{"positions": "rope", "init_std_qkv": 0.0579, "final_lr_fraction": 0.1, "seq_len": 384, "steps": 5311}
MLP neurons of a small language model. Each row is named by its layer, matrix (up: input weights) and neuron, and shows model dimensions 0-159. Each number is 500 + 40 x the weight over its row's rms, rounded and kept within 0 to 999. Numbers have three digits each.
After each neuron's rows, "fires after" lists the tokens most often just before its 100 highest values on Wikipedia text that the model never trained on.

L2.up53:509509479460472446475488564531519484477504541425496420473503508503459529465426526511472523462485547559408548429427518501491527519469508483512459488453483554546519498457489470495568493473527526529563473524446522507475480535491577495485447494527389542528525486600447411492520518461440541518465457462547523500463489469516549513470460410424553490465492512514508468469478491492553482495504502505442504536517537525471611502500478461456470531527430474562461477548587537437532501480428471
fires after: "1", "2", "-"

L7.up413:492472466436423533516467535497498551503495563417474543456509508496507451493507492480488530499525505395471464482393488368534457522482511582478530513475546439464501497424551481477490436455466500557567508473412513434485480482507498513470446507458485471485491497492549594622421518515553554472488464527465518495540461474504486543484490500472527517517438528506404476531493484516466493534484535500490521490532486489510524515502425455453510550562473507483502534472533519533540498578573499
fires after: " |", "2", ";", " "

L2.up22:492477513505549424555462546492517509547539477449507469478478500461426483462510473524463454489480504495542519555493528501476496567437472477533499548503601528489525530494518495489483499472501512519560545398425464493549472512543551574493542480442520484494449533500523504449491472534548472469521503502545492524466527426496482551426470511509510550455439514490514521424460519503511408436506527476384458512490541517518596434515423456475476545473525516550583457497391481514464450446511537
fires after: "2", ":", "In", "On", " on", " office"

L2.up172:485524566528452415504499501518486481503512463548447475462479527452560569470439535464493502556560459486508519459536524558523503509516471439474463487435499566581499466498487514469471505497492399437496499535521431553498484485444526504466526390512519471555486580490501525458511499479443510520490469403478459500574432564480560500530436462529483553492441572513476455494499513532508546494489544522540568503581476531537560508518512525421485541444573486501485470496458489447520478418483525
fires after: "\n", "-", ".", "0", " "

L2.up387:518434512508573550534439463516521454530497508458507477566498508485483485505504523471445503475499433462478510520538518517535542525392576486453483509496547517531503482571563445500477503506513482485534559560525522481544526487543541493554509520527552445537543457531515447454560482512496418581424462440460459468570447526480544541453523541544468481520498466494554523478475516534494431515445564552524501528504519428565490467508614456447503469506505432535498537520496455562519531578488423
fires after: " |", "E", "-", " Release", "|"

L2.up129:497537553550469439473457598526564533500499474508513497443436493495474479510459591471504469483565503498494514501506453524548512537484561491497503468465549498505484477393451502454520444433529463507577505570533523399497564523486444433476516553562496436513534484455502591521480451513506493518510439543483527528542473448504531457540520487496583493555552546535471435488494465480513474457513540465485536544530579500422515430451521438472478476526534541548553532504468469538450499500442498
fires after: " in", " to", " as", " In"

L4.up291:497424549395492480587500541483476456494557542552563495532532398486503489509489524378432471494467481466490474554492472580521553584510541532495468481468487517545466468504497524512514466503529457533492513469524505539472493540509475475480470514539447474507498468541473454532602488510492533443492508432531436523498535514533549514482490498474463510518501455539475394448499482529480384507491514503503503489467472492538539507485573504493577520503445489574514564574456555472566500507562449
fires after: " |", "|", "-", ".", " ", " Pos"

L2.up21:538459535483441520528488497496514482515475512597451545511425496420468511484397506487524462520556529558485517526546469573505449563412523547499517372547471471579425538488503493520536460601526494485519473507502466518546594535555474458486462448515541482483506471505516518507567473480519483478489417473466532516533432565415494417462522528468497468489511482495505492482494554542505517440438478462528525479517494508486503445520503507485497519494421447470464508498486447513561457448493448
fires after: " was", " is", " were"

L7.up23:524422496555526481533509493539506521490574476543533482460495527482432540554491543521527492547463433519495468494497503506494443468478495515420491479507445419458532496554470554509511424447448449412508500423486556504486487548561576453488561448480535479505549485424427499492457478471532554463569447485523511439531481531477509532433556429419433505525535504515512453459508485509531499564444533525496523449458527507492503459432490564472516431487539488539459471420526503445477441457495524
fires after: " ", " file", "==", "\n", ")", "3"

L4.up272:393523514512456500489512537441499548476448480540474477526549526517540484562539444484442566497546487463501460517498518523541553452476541465543517503412495477522477488505482483490487511553463525401477540479463464492504441555533554540564490366496451497535495498490410531525477564510551567458551548511524506508462510473570563480457500450401515558465446472487485531506512513466507518440466551532493511430508504545503539493500419562503469478485501545412528484525527534536486507491441438
fires after: ".", "2", "1", "6", "5", "0"

L2.up130:498543501551473557536591487563548427468510440518582460532543532479487513536518511457488537549522439502498536466514485555474498499519500512569429546485523478546507490554526504487571524501539447522535435504489392475452511521477459497472479477452439516542473481435508473474545534485458437506456479510473527481570441513537497430530556514495514553433499491561550524462612436529476474553553522478508511521451523459522501501470528485522472457492403523553507491595578531509559499481452531
fires after: "\n", ".", "-", "|"

L2.up514:556454520440524503574482512513494518478464503516562534446509506544445443495487438474497421578465520506511541522560538453591530498444589437564522560589446528521463496460544500520500592476514480502574507486488518504414565501505493503557514517499502473468570539496448538504501528505507475513534539509494532530503474517573440551403518526498553467456543517538496518469491446503483467503433504453507519538414505472486484435453478468461518548493519478487455572473451526463580568462493520
fires after: " was", " were", " draft", " be", " been"

L2.up267:502509548535485457537483589532565505459428516515476528393487475525462486512418460497492506499495513506577537488471474439527519568446522421494577487512529488476501502457548530469472509531509542548566518476524516539493470475486458452539455559562502458484499443489510548461524503562475381544549561525534636571482436527517472484496494503499519486483506487553438500452474485476493475514454467552513511497539445449429472481512477513457532451501430486485542543555500437483550513442455513
fires after: " was", " ", " be", " were", ")", " is"

L7.up210:512495454452555502540503489542486500468506508480548524517532504574476525632526453505531542555443485472482472514488439505534516489499480510533465523519423465463464499519491515538465521534428558540477428571469477459493524492521553498517497553474469523487445548532461486462533489516469479514622446421568436493485546498526536550475563514479526457517443519570545495479557488491548543463509518416466438442521432541475459526530507499533488469421434452519446550524482475556437556551537501
fires after: "-", " "

L2.up319:531535514538458516498508545508491470431461491570563494496403447489497514509449501453615463516470516540557502455447511505509475567442497488497510410476446441520492520493470512611440520539575532478441496469547517500587494538531489494450456527538461486509498500505508499497546552493555513494526507476534473553480477511495526546473594506508490475503482477467459453431529547481502433539493572452498500443554475502524541435468532535464555539527417514443416423523487475521504547492478426
fires after: " was", " is", ".", " were"

L2.up12:508459516514527489460484531510565455496510505525450419452481527480522485479381478512460418429488481507517548474462488572474435547484506451530558460432488547511498512459506454485528521495493509485563511493511534435495426536491420514543455491518487428447459458538545476443543507557427514469543512531529446469512566476570467499446569451546476535542440545550442473457446517512517502491532519492528590521460511502437470460499523507556534441523467544517571475550455520443459554459515496
fires after: ",", " the", " in", " |", "),"

L4.up111:501485595469431537545533583531516474473526554460490473445561558521525513553476461538466592502524498527385528478433554555455514496435612509488411455456506514504521461521500436473584548522477504468526522494507546452570454485512512609511532526538442517504517504503462493489527513456487491460498511572464502491499466498530444491506493514454523452462462445501498486503517414510480485531512513474521427527587533525462466521579499528528484516499468535447540459474533543479549513495503558
fires after: "1", "0", "6", "2", "8", "5"

L2.up242:524534545554534448476533421580543378456482484573463422493481435524525602476510490404511478510481488519537513500526519488523513535493472510497493531524495543468489508524514533460542496449514505495517493543540453565537437500472487518527440435471542536584435555544515477441522488445483527460475437452558532515555483474496472457456498433550498481494533475501460468488519417519482456500599501545488555494490514507571581511528525545487498490530459522483448494453500491434492423432529491
fires after: "\n", "-"

L2.up308:536540509548494452473483514547476533521505523484472519452455446569530473517532464495575445488444517517552492446478546412560506540447467457563492489527509499476526538480527473482488522517498457441475478435485499513548553507600502434483486506447454497555512539487431610505465470479467460512591519531467564605549461503531514459481529467475530471503544544516443501480479486571472492554475523508529532561539351514440468476471480515454484464464476525500480542510481537466525433519465530
fires after: " was", " were", " is", " are", " been", " be"

L2.up147:468487553506481469518501593431545453527514498513492488546560412482512523468470607486524558490492485537522497493485573486525528502534504509504446500427467462485504456508447463620500530519482560421418457498484501461516519478480500472486496426463539479451534463507470533513519491567475496452590496494514469478422496488519487406505476545479391458437491503508509503505553542578538461471466546456509580494508493451523511565417511543452490546478505439509478453533530550529485477541487512
fires after: " a", " the", " his", "s", " ", " an"

L2.up526:513523469525449516507521468508476480534522497534555482544443504502465504466498577493450436417558507470515475524507518496509517477518576484559522570418482469513492495606468503465480475520459532436555485413499521543457510584520422455443467455469471544535578514540459502469593520578528421488451423481473523423532486489458561532512492464478493511421479479471533480450522484499499482518501592432448426468462543499523500488533560470490540474509473477557546538507460519454505523525533506
fires after: " |", ")", "-", " Records", " ", " Young"

L7.up196:545517532503552492509575510507528557535507440513498568473523525482424526583448536432437496553557530522573533521470476567503518453434619467491503482546464502479460531479498524537495466499461495491513511507475525502607416517520498473532482482496472468519446496459521503571526467520461534498543509502523543504535513502504504480486511504423465463503448542517463524504563515518490568505491506533451471428500556535507450447530486490500478461457459542496521544634477498433491380442448551
fires after: "\n", ".", " ", "==", " ("

L2.up493:496493526532528436533399452511470539558488471460460514517492573518473494415530520515476579498466460459496472472538521515496544449520514543425526479540557559480425584474511457528507521431509451471494486501440528411454488494525438474505501504477552454515543519512485517500438458490444486473464557476486556455488504463495466492520554431511588459493532436544465508522523528466521567504488493488484508532535478504473496472524547536491480441541534503608560459552468576374546522463491487
fires after: " in", " on", " of", "E", " to", " for"

L2.up375:597494538525534501561496455512538441451480462576554434516494539470362528492519479438523578461512439485473511470533556443462517537492489457567467531544517504476455440464520453447476472491470489527536520447487514540486493534494523485497496476505575516498516507537427488456469503423473521474529454455511527481462403481537513450471467491460461491501462496583590553471498573500458503480508498585460534515500478543543537521519460458468427475493441540513403515476506499510550491479513441
fires after: "2", "1"

L7.up321:429554493478505605481503612523529479497466443423508413529480478547542516544542444495537521505485558500504592464462429507520509529499477572490531535543493544457519533511449508509462528376506513498466455537543524495509545558513522529504490419462467508559542486454471482459474559469531500558490508500465519554502469516562510441505542447502526553431566461480527496488509494602559481513500518520525429478444408535497477529536491515434482497490521516511522528489546573511471540485478475
fires after: "0", "5", " ex", "-"

L4.up55:453469478531527535512517556495528507452482534528546508506507522536539503514515442486537519595503510415517503485495528501526497468494487497529494503476457510510461501498560544544518454402479453515582504517471522526480505500479470541447411482437533489493490506517453474551518507463519515505600325508512466548561507432513527415521452530445531454488440486511447489467557490546492525549504553506489517484478402474404525428439465521506464469523526541509462481392499458503480531527513472
fires after: " ", "\n", " (", "|---|---|"

L2.up615:503524498588533538483527490501478499468539503502548536526580448442427568445561518502455446547488487455572521505510506494528415511498479500494514491483467527522424527513478466526476484454518475531481539532504467539485435484508515470404550426479522402590532503527535456487466489481555520427493495502499441466613475527495441509574536532488473455471559500511500426480535490512536572516532563466539509469546537492511476442501550521469428546522531547513499516562519471407545520517546542
fires after: " |", "\n", "==", " the", ";"

L7.up84:452416567490534571500498540476487530464539534508502516513504486513449488536492515537467534485497464429494520505515507442523423522505467504423430514542547493508618543504511502482474500491484512529481483467537511551468517538490536483501541504484508451590591493556489538501446421484516525536557429494505459422513503470586457475508450532408444455469510521404446524535540513480476592499480529450528407518506508499484454441515493503514459560438477535480447480451509513428546464537542516
fires after: " ", "1", "Pre", " |", ";", " pre"

L4.up239:512494461509456532518493568524458523485504474435543483545546489533528542552431489523597475433439554472451500479490505478547491505529594476508427383507579481518562479512417473554505483501498487490462523505464560467527410467494512555472490420548445500453491482490589489458493532462502490496463541460479498550460490489558477529580503478499502478519513535555546492485472519534530499559479493495598583490546484518521497523441565539415541469440447508466506500497506520544476489558451481
fires after: "0", "5", "9", "6", "8", "1"

L2.up412:512515549564545522557513565501490487444468517465502543551465475518451523488566531489496451488497514497517490474516493467556533585470514471497488529434418421506528544496555496438512491484479457468498510408500502507598514487487491574538495548498530480551475501495457548514514532521431506510496461463486515537460441480586459463471480580401435521578541512566410467483511492480476413568459519512565498427566469504471512466476490500518510517458472437526507485555494510456540544437428518
fires after: " was", " is", " were", " –", " |", " are"

L4.up511:469517541510497515573456560488552496512538473528472516472525466521517490517517572529507546381476506538448509467387505480481548499490529502494547504557521519436510495498468502551503478457469479520515533453489486575560540500499542527514425455484490531535503501465446478500468481581500519458505493396503488523506427553509478487482518434557457570507453456443501452511442589553528449543525484507474562455468582481508458519520505466439525471500462420474472523477528432493388526429527464
fires after: "4", "1", "3", " ex", "8", "5"

L2.up466:503574533545516451520495475551556521510476562536562461600495554522512523460487467513525536483492449490512467559521532536549491513537497542472497533487490441497527449440509546524526461484534501465554458567502535429449505500466505515519431494509507473500501507505510518455529475475474530539642525500513425521449406496425459512467462541389468480513497445522506571502483471530555484447592422495511476440490523548494528466449534488541459549554495515514453462560452435545486512547527531
fires after: " a", " his", " her", " an"

L4.up269:478551521494516501525487541518467482468491526545523467508426535428565474484494532511506504591500505532455565446403448567456364524454585503507493496514487456488470480469490489494451564583522482485533508491414521477492453447520486485449530482487542537463512481511466501511575440500494521515447443509526544535510527506503577517382501534470516556439429468510508470488514510504516439545500444485487514508571426484604588499497487472518466464527535508507445517530530493512551489487454476
fires after: "\n", ",", " was", " to", " has"

L2.up345:476554496420483510493499503523490464525491580588520532515506544415550555521516505465468496466535442551510475506501546514530456476642471481497495514418501491434477452530445406522463457530493541397500462561459496491465455489559376509517578487426537443498542484499463493493475499592522508507538574481448504508488490488509506564524479504542524465472497466459455502514510490499479465503580435480521526515518430491546488498470461522532570507453475498523457492538494518534504521476553551
fires after: " a", " an", " the", " "

L2.up279:533480521522497556537509510482470500550475499496511502547541544495539574603560608519403499471487441481533487465490442413523452545524534527543476417552476492568481479505469479539506491536485554484502510488552502529438477541451470465516490474495491509487505477471592424468481478585434490503554492470530501488553501495499490503453504519585469511580558532479478500525470514541465516546542534569479528514488551413515511482581492431483535470486510586446529524513456511421533495574499462
fires after: " |", " the", "==", ":"

L2.up530:475523562450457464501422573462527485522432445480519441506511497493542493498467508562472472496523544461563488501431482489526543516514532497529486530433521545480533478587459491464450498494489565508554504521495500476501518466534510528517442500448537504539512502525373540534543563525528473453471565503560532495436649503517503560517464508535431521506512491538435492510525511411537483512396565500467531493519528479476495519481452523369460503503486511469503551547489516530487514448522531
fires after: " the", " ", " as", " The"

L2.up84:476444562546524402540495511494474498560536492457535524544471507474516444469534583546432475474498476529554502513445524541530508450553421534479525474527511494457556511475551493546439566468504495545569514552479485513505533434443473540480544441486577398522473528531370506540523492533534537500555535501532443429450502535462480558556505433465446481528482486482535453521447458530504463460494500490508515535559495483493410526531520545514550523469498450519464435516511526528505462494555526
fires after: " the", " a", " an", " his"

L2.up525:438433512425420542465516512491513508544492555466539520501482554524494502422476462489518533494452456469484515477433508460425490483607484486482506522451507548507524519515443415488488500476564536503495515522552454535499518467510509504515567540502543420496512457438494461463536543511546511425516462413521490513589469491498540509561447458523524405470516576488485487486432529483558503487528503537501431481493515528530488508481515453471423456511452505531500443578487411396465506501518442
fires after: " the", " and", " The"

L4.up238:560491421521562512518500562549549576524456500492513493503430481541480472501481563449501562473525549561422456472434551460494510484513532526458529469457530491443497519468500545514471426421553513578539486539507468548464457464453484508470546514429554437532492447469475545516496515587494530541507442422510470488505480483570494574537498494478475534436493447566515439488481481498523511469521462491472580513502406425506417500483564507489545441499496480468482505486516512498566538532555483
fires after: " ", "s", "-", " S", " in", " ex"

L2.up359:494474465518524523530549485484568512492519591530512464471530478532536521483535426466496571509528514510468458567474519571487504494580429600517536488438416493486514504533555463524506469528495469426503367551504491448515557429528549490473503447444517498513488536531492610427448490477554558468554509506524489438491443464464526464485516546506489514519510456502532548517560555499511521494504505422489485508505530528534504503543487518462506464533428499481421472583494517493504483541555581
fires after: " a", " his", " an", " her", " series", " total"

L4.up170:491443551507510504482493525503607454429542562517522482529542437531525497507539444506505503492486481466484516490546501467547505504507448556542512510478499498498482492515523505510488472439559478419554457495531500518532459466458480477473458525491509472485471560493428545485458569465540496468507439441563528424433508539529465491458445503491524439460484496509460522449475447527462464610508415507553519490535494532558431569505527534529458484451344535598468442476508476507508490523538456
fires after: " ", "|", "2", " a", "-"

L4.up234:561473495513505534492524533530522457559576493457464529497493504460540601516546515451481558491477492515490521507462518491518470652526466465518510507449542516452563507458505461438446447487468536533391563501460479419584497549490442490501463546497535479490499442470497558470446408556499504511527542490496614487569455555512562504483501452552493529531424519477515531471511502502478453524519524539511554476543449470431497472455540519484489449446500454467523475502485484514492480558502501
fires after: " ", "1", "2", "gu"

L2.up339:505500500553493475553470495540535447524494589544429526468460528551542550489536446404556528535504494481503557486470507511540475518532448518522514473432485442439487549510479428538491443474490481412536432525480497465518465430463502514504515556452532428532534515482478594370504481450512581417577499435460485559480478494476556450510530534439496486471542474529463495513496452537511469518481503425557519472469459473448516514500520475568514507528481513515443486524460438532479510495553513
fires after: " a", " an"

L2.up438:513487513527530410532441496466500518422446526569479520416496521569471479461500476510502440552528442502503441444455510544536517513492494506474505496513482500511547581498547507584504421493552494498575508481478502490505460550566510494554544512511503510501477453417530554566480445519513424490470542480523528535506486532553454485493598528468502493485555526504464466482440540509530484554444524519422501479592585436421494430470516480461524478447533480579543546475506529496550523439468494
fires after: " was", " are", " as", " is", " be", " were"

L4.up431:515488521533504483514488470498524514542445516534462513445510488509502521511458558471459431500498456561497462493514499501466458514541448428525525485448476473504496448549467499507492499495488474529484448526582461543462459459535496514557554451489553480457574528471482571482482447504500514538600526369479551513545481424488511468484492518504520538567516574492499501500428370519557452489434505496496498531537449544469432491490544488491393511455475556534492432503454453476419480432545487
fires after: " in", " the", " at", "'", " de", " pre"

L4.up175:538476508490430472464519506607500460445515506545477392583473518442567521477425503517462469555460455541554494504459543571505443421478473502493569509471489510459516524537457511548464501510494508459541526523434476502610491533452525513515452514440505534506499508525497561529539546444481485549605550463520541531510499510538574463537552499526491467491446425459510550469459481478529486561514447464477526536477494470546472530488451505435569497462443494484545432551524531481487491527519462
fires after: " ", ".", "\n", "The", " ("

L7.up545:494442426606474495540469531460510513509551528469491489414485450448452539492502496533479465536495535495506502509438504444500552476524525499550478507524505438434548460482532532494507463495519523496466475427491410448481564507550492480465454516521483450470528505432483458485549514534467520502507503496461522550550474575514517554503516418497471548471378612448513457516550428448528536464467491543452499510360460450525490519525502498428469551537523479563526479531524480466479508498520509
fires after: " |", " /", ":", "-"

L4.up604:453527493427472508560488505481540495494540503502470541504492536513421540508491489498455636493489560529471579563495557425514516427509498535549521502510533610467511516484496536570410485484522538480478444494498511516618541500490505492464456457489494542468478493493493479518521526454515454473498501457498506497469497510589528537481469491481438470514428526510501503514508487520594459523469500533651494528473463513545550552447477453429537520553487449519450489457470521518457490472526561
fires after: " ", "1", " Na", "s"

L7.up382:510495519465465536469515528530582575495517526417470481506550488463559524466498487549479440495598484576452508487491532518512464405516572490482519466462513524532515533503530518538444511588437473447471488461464450575511512540493474508440501483535498534535557535429493481500490573504431498506460475420539464498497492543476519561483520445467499588453426531496529504461477486479447472549470522458518495496496451513493594476546461505470544515550483515512440489467532490474503377413543475
fires after: "\n", "E", " Party", "W", "2", " "

L4.up214:501558490495500496446491467526444511538490501525501484505518452549527518526448547525498456527457481526449493523450488462563426478478508496437605533531520462425549562476519397504523465529531495513485517494513553466550494513541494504537472526549469474514549427500523503576471449502465572417594464527487518544449432477508571434454588524587543508470500504522454453404461448522491514555493477536480512510484459502506474522571541529463503576445539551493483456498495507443519532436533479
fires after: " ", " L", " (", "uff"

L4.up56:480490448455507476519426466442479463503498499510496472538568544460488514537490494505494519425510449522448556499531524508537483483602455517566527483489515511409457465552409459488451535509515506418479408534496478485434502525511516501541470458409486488492532550450424564463523475615505541468524493505479535534460457487478507510559533477530487476502473488457508477521475362480522494488556447435504567527549437498460457537513505499511526499480553527556458498514463507542522493520595533
fires after: " the", " a", " from", " of"

L7.up310:506575488484469535490486507467561441476561505439517432498531458583517560549533447523486566504452453481509500467495520406527519425496548502502538547530425523550509485528449439556476534532531561489535482454473507538531451531434526538471472506468576480524477540505425474481501543472529458510499502456608526469473486443559514502494504488550461422409567550511494492520481518501498486477531521508531451534523457526474504510491416475451456485457495535549426469454522513525484541468381497
fires after: "1", " of"

L2.up608:549468522521479511467393483537525528542457526592428524442416519556541518527490515448536471519460501543471451464452480489587480472504490501458546496577460446521529526470521495549524463558518458486512460481477505556521548529516562535530552504461538456480493493441543545602520381423515510479483502455535514521500521447517539509429497476487529461415519439510449449502462504447505470525463530513485527566541499461508466467491547441400535536467468523496485559496503521551531501547494477
fires after: " ", " was", " are"

L2.up188:510506536562555503526432550470517354399472502575549454517533435503578508433492511455493460489533457501506517481441443498486494477489531442462507460550485553510500524513464488428469462543523423450543534535485546521577477517533466460488459462418508497477512534480505500471547490458465541541493443473458454489532471467541488438514468499486489528488533519553593457468517408517460473497503534497501522485528528552450593464531482511483480511493488464530444541517421450458503437487541477
fires after: "\n", "ed", " received", " during", " ", " was"

L2.up44:488495469466403466518466504536510485486460516388564573452552486512511539523521503546497484421498467550493532479436548421572500440536502459485533462503528450532480530543507500563518491546505520545562513539542474475548523472487471467511542474478470483451529533432539482596544559543472437488413475519499501495480504486520533498577523459454464430553464531537468531544506468471522483513561545495463420461522510549409459528487542434443449481543458513557468477525516440507537487476558497
fires after: " the", " The", "Early", "1", "The"

L4.up49:488478396559547550537506502541480515498518487493541491527481486493583524532530499438577526481531459466472518553519564561491520516565477526487555481568549449505526518475503516465419429482461496586560481514529512500453432452521457513537433484480493458455506409461479459538513474487470481556595478516501520483570463439499539429537465477517514517490530511555532424493494540470505386529532509436482544492491497418441469534491499561554507494454475441515534508469449539526519531488503439
fires after: " ", "s"

L2.up206:536538502517490443484499460496488473487521593500479486515495461512493483491510501493458480438423485464474516520555541493543482512574505493445406476510492451465410498524522463519495484532495538492451498514547510539414424458513527579455488469549537514551496428466517472448530516560586480419496486504569452519469495536464487572487446455514473524460465528476571479570572506541562471525543578460432491527507546521534434553478522505449488465573421535488500450457509527460424549502510465
fires after: " the", ":", " third", " his", " New", " first"

L4.up633:554417508496534526424564501510555483544492561505542473445471517543516537487506527484544569508492505444457512546511488505482509499424441457553537465537613526476449526528540584496472472474422539513450529482537467457514452518493442484469506501514481491511452478495499471547522460461505456543593504431508526468501458533511500406475486480445509481547460479477524421465527526481452432493542535542458499546555486461557414471484494466488353480501452484474452469532531463485445501502514513
fires after: " ", "gu", "-", " Cha"

L2.up396:561514525518491455550527507547499419385504487538456474531550529480528459532487445511502511483482551469510515514485520559528496547466482564530523490494536487516471543554527565556571450462533521520510541480523487458474496486582551457486515482482526461520451413523486555513511536479549469522522450529497494594520479473572446524452572507452499524445532528559448443530464524431526491504524554427455474488420512494533461462481365424507446527502483476489550533527454547536500527491477439
fires after: ",", " was", " is", "2", " be", " were"

L4.up231:544543506525510568458563449408594441475432519504498354539490445511509580576523430481489454572457439445519495537448538470496493456467495495526522487496508490491536455526474501431518477505523479494485507456461466484563540496480473487494587515495531501481498481522394487507519533492496516505487473476515550551525507501517462491455484457468521458510451468547484498510471376462457483485557462459477502441503464542515501499452510549456437479506524560459442443444544480455555505455530520
fires after: "\n", " \"", " (", "==="

L2.up56:455460554514444433548525554497506502459538478518456426433561524493535555584429544518518526458490541569424511436427503530501505508547539492537519492544467496512514517477507469473486516506442473609433519512570508492545486470442526508549465523538433468493495488526425522484431532467515474522395489416452485522366518518549482527559564479470524489525454486518518508481448468510504509503533517550581543513533481523476532470458470491457490444492497462449497440494538518537525512496452493
fires after: "1", "2", "9", "8", "7"

L2.up217:480478507557495484542525502522507519567465524526480458492486546491473470479505461476651529527536473466477545587542557525523498554574434513489568477465466506538524547499493531508459444438525501476541459550486509415487558508474515532492481550441508463493456480516500553535433483545513534509509463487470452473512517506468461372475579442477523490522506428432510524506515504490549501496501504538500500460457538472523479447504529553448454539572512494535529512492517473550453447585595588
fires after: "\n", " his", "|---|", "|---|---|", " her", "|"

L7.up621:491517562524470502467552552494504465429535531463479466546517480534500607507519479453472514467502522515509442505449483566491389448491544357469435483496554532449522515526518527518478471437512527529447526460497540534477487469479427463460522497521498512462495497496504513535503499534425523448453407472521467526485437500533534490498532474488521474430460476602511485382517463547519456452518525481475489470532461522485526463572523577487499499454507480482468479530517444509508415437504427
fires after: "\n", " he", " she", " and", " was", ","

L4.up219:436519519485468543480486488481521482514438469469497529486524498515607508500472509529491532439498506460555431491493482536485479582476532512494480563447557481505563569498458476512484503534507509503519529468496459404525527516513479396446552555447562449474423475499532504535474474497523475506486506484546452496562522459555594552514487513533502468561469422451531530507544454515464517497532589555511510460562492543537557475533489492524543453512428515483468488531525344482536511449557519
fires after: " the", " a", " The", "==", "The"

L4.up227:500541497504547521554507485504523453476503451489511486529495512384478491505502450486502552519409492528466545520462511541447506442477443493463518422558468564397502581484459496507526515514468489574495460560452505550438471451488465481473478550464507474462425462447445390470484521507543505515576482446520495579563498503596507550520546568489511519470520521575530514463571479539537519485494482542457537515466499507446450477513577557493500560567491451537471511483499524490523508504552482
fires after: " ", " the"

L7.up76:546504515405455428468514520489555422497533528430548459531522530580536498458474535471509441488460528491456479468455523452475484557450518515502515495489436522513490494493543471466501505470507473469595449509558473569503501473487478526478408479471528465463503554590529486477506519501466509520509458508469461465444431505500468438490454506472582564502459495474480552518471470544503525482544464468501578548496534591497531449450550516497496479508540536593503560504568491381585483509533512
fires after: "1", "\n", "|", "s", "2"

L7.up399:494546470452494439460557588449520575416465540458480472473457490486520526458465510524511462496557464551552468422408482508529539544509570504493475494567472532536508527498493493525497505548528458516453496525411520527461493467478528498538507492477532479472478509511385481518483503518469496558508504416527465515495529480465565453429484493516576525462494527464531436456477550467507493513524560511469454486507439520482573488557517462471531480371491584529519452540501458530497396497485538
fires after: "\n"

L4.up572:513512467518464541486575538516513487492546525574511501473504569447482592544490537427460539449483507439513536503522525484538538521457516500433427501466501493502525533551504489534442507520456498501496501524479476447555464529434539492430565546411543478488418464483513577539474532462531526516437504544524515495531459559484556521520512524530572463528491476498547504499529459524570506472612508549511453505516475492562474494494589608469542533538552469506411530481498409484497492556504508
fires after: " ", "-", "==", "\n"